From a checkpoint of a small transformer trained on Wikipedia.
Size: 9 layers, 4 heads of 64, MLP 704 ReGLU, vocabulary 3381.
Architecture: RMSNorm before each block, rotary positions, untied embeddings, capped logits.
Training: a variant of Muon for these matrices, 292M tokens, 8896 steps.
MLP neurons of a small language model. Each row is named by its layer, matrix (down: output weights) and neuron, and shows model dimensions 144-207. Each number is 128 + 32 x the weight over its row's rms, rounded and kept within 0 to 255. A neuron's up and down rows have the sign that makes its largest values positive.
After each neuron's rows, "fires before" lists the tokens most often just after its 100 highest values on Wikipedia text that the model never trained on.

L2.down575 [156 189 165 109 138 104  41 154 114  88 126  94 135 132 131  50 154 103 113 152 160 118 110 144 137 171 136 129 182 130 144  47  76  82 179 130 140 118 178 130 165 111 121 119 107 123 143 135 101 105 110 121 127 160 156 141 103 154 166 139  80 151 107 125]
fires before: "\n\n", "k", "ell", "ino ", "ter", ", "

L2.down318 [150 130 153 174 152 105 169 129 110 106 155 137 133 161  85 176 109 172 112 143 152 125 162 110 167 137 167 136 104 109  77 145 179  74 119 127  83 110 157 114 117 105 124 122 108 107 106  96  77  98 114 136 132 116 134 215 133 158 147 107 111 114 167 131]
fires before: "a ", "a", "an", "e", "e ", "y "

L2.down280 [ 97  65 115 112 127 191 113 155 124  91 116 129 119 155  66 150  84 149 144  84  63 142 135 163 110 156 138 144 139 139 118 137 119 118 101 127 116 149 118  81  83 108 123 142 111  95 125 167 121  99 163 158 164 192 201 158 131 113 156 186  69 149 154 186]
fires before: "= ", "==", "=== ", "== ", "==="

L3.down687 [101 103  57  86 145 121  81  82 193 113  65 133 100 132 136 189 100 144 134  95 172 116 147  74 102 162 146  69 111  71 138 148  92  94 110 189 117 143  95 114 149 151 165 172 170 156 141 116 135  84 117  79 143 165 154 114 126 147 141 150 162 170 129 138]
fires before: "The ", "It ", "He ", "\n\n", "O", "In "

L3.down248 [110 115 135 124 124 152 191 223 199 141 163 157 124  89 116 109 114 115 159 142 101 126 158  92 148 179  62 139  67 101 110 121 137  84 141  72 109 152 159 159  86 107 144  81 144 171 145 126 128  98 103 125 121 119 149 143 140 111 180 108 119 170 127 151]
fires before: ", ", ". ", "\n", ".", "si"

L2.down311 [ 96  98  88  94 135 122  72 179 136 153 119 102 140  98 126 181 107  93  71 100 124 142 176  94 198 109 104 142 124 139 100 101 123 132 145 129 150 175 121 111 155 154  80 127  99 139 146  63 134  96  70 110 143 121 176 134  81 120 123 176 168 101 134 164]
fires before: "at", "t ", "ory ", "t", "ater ", "es "

L3.down646 [133 107 107 180 156  93 116  83  89 109 185 161 149  59  91 164 100 115 132 133 131 145 140  92  53 141 116 134  92 171 107  87 163 116  89  99 123 123 146 141 157  99 120  93 111 153 190 154 143 170 117 116 103  87 129  98 132 108 133 111  88 129 128 105]
fires before: "ated ", "ug", "e", "ati", "ing ", "ation "

L2.down272 [ 86 120 167 136 118 124 146 130  92 148 126 121 114 123  71 174 120  68 148 154 134 130 161 116  89  95 130  86 101 109  97  80 138 124 102 151 104 130 118 167  83 133 110 157 129 166 189 103  94 142 118  79  81 117 158 109 116  96 115 129 122 106  63 176]
fires before: "/ ", "of ", "C", "Lou", "Al", "Car"

L3.down271 [127 110 112 114 137 156  79 109 125 140 181 107 130 181  78 140  89  99 144 148 164  69 185  91  59 107 148 173 126 149 114  99 129 170 124 122  98 193  82 152 113 139 160 134  85 129 135 149 130 128 148  87  91 128 142 133 142 168 121 112 138  65 165 162]
fires before: "b", "f", "{", "r", "le ", "atic"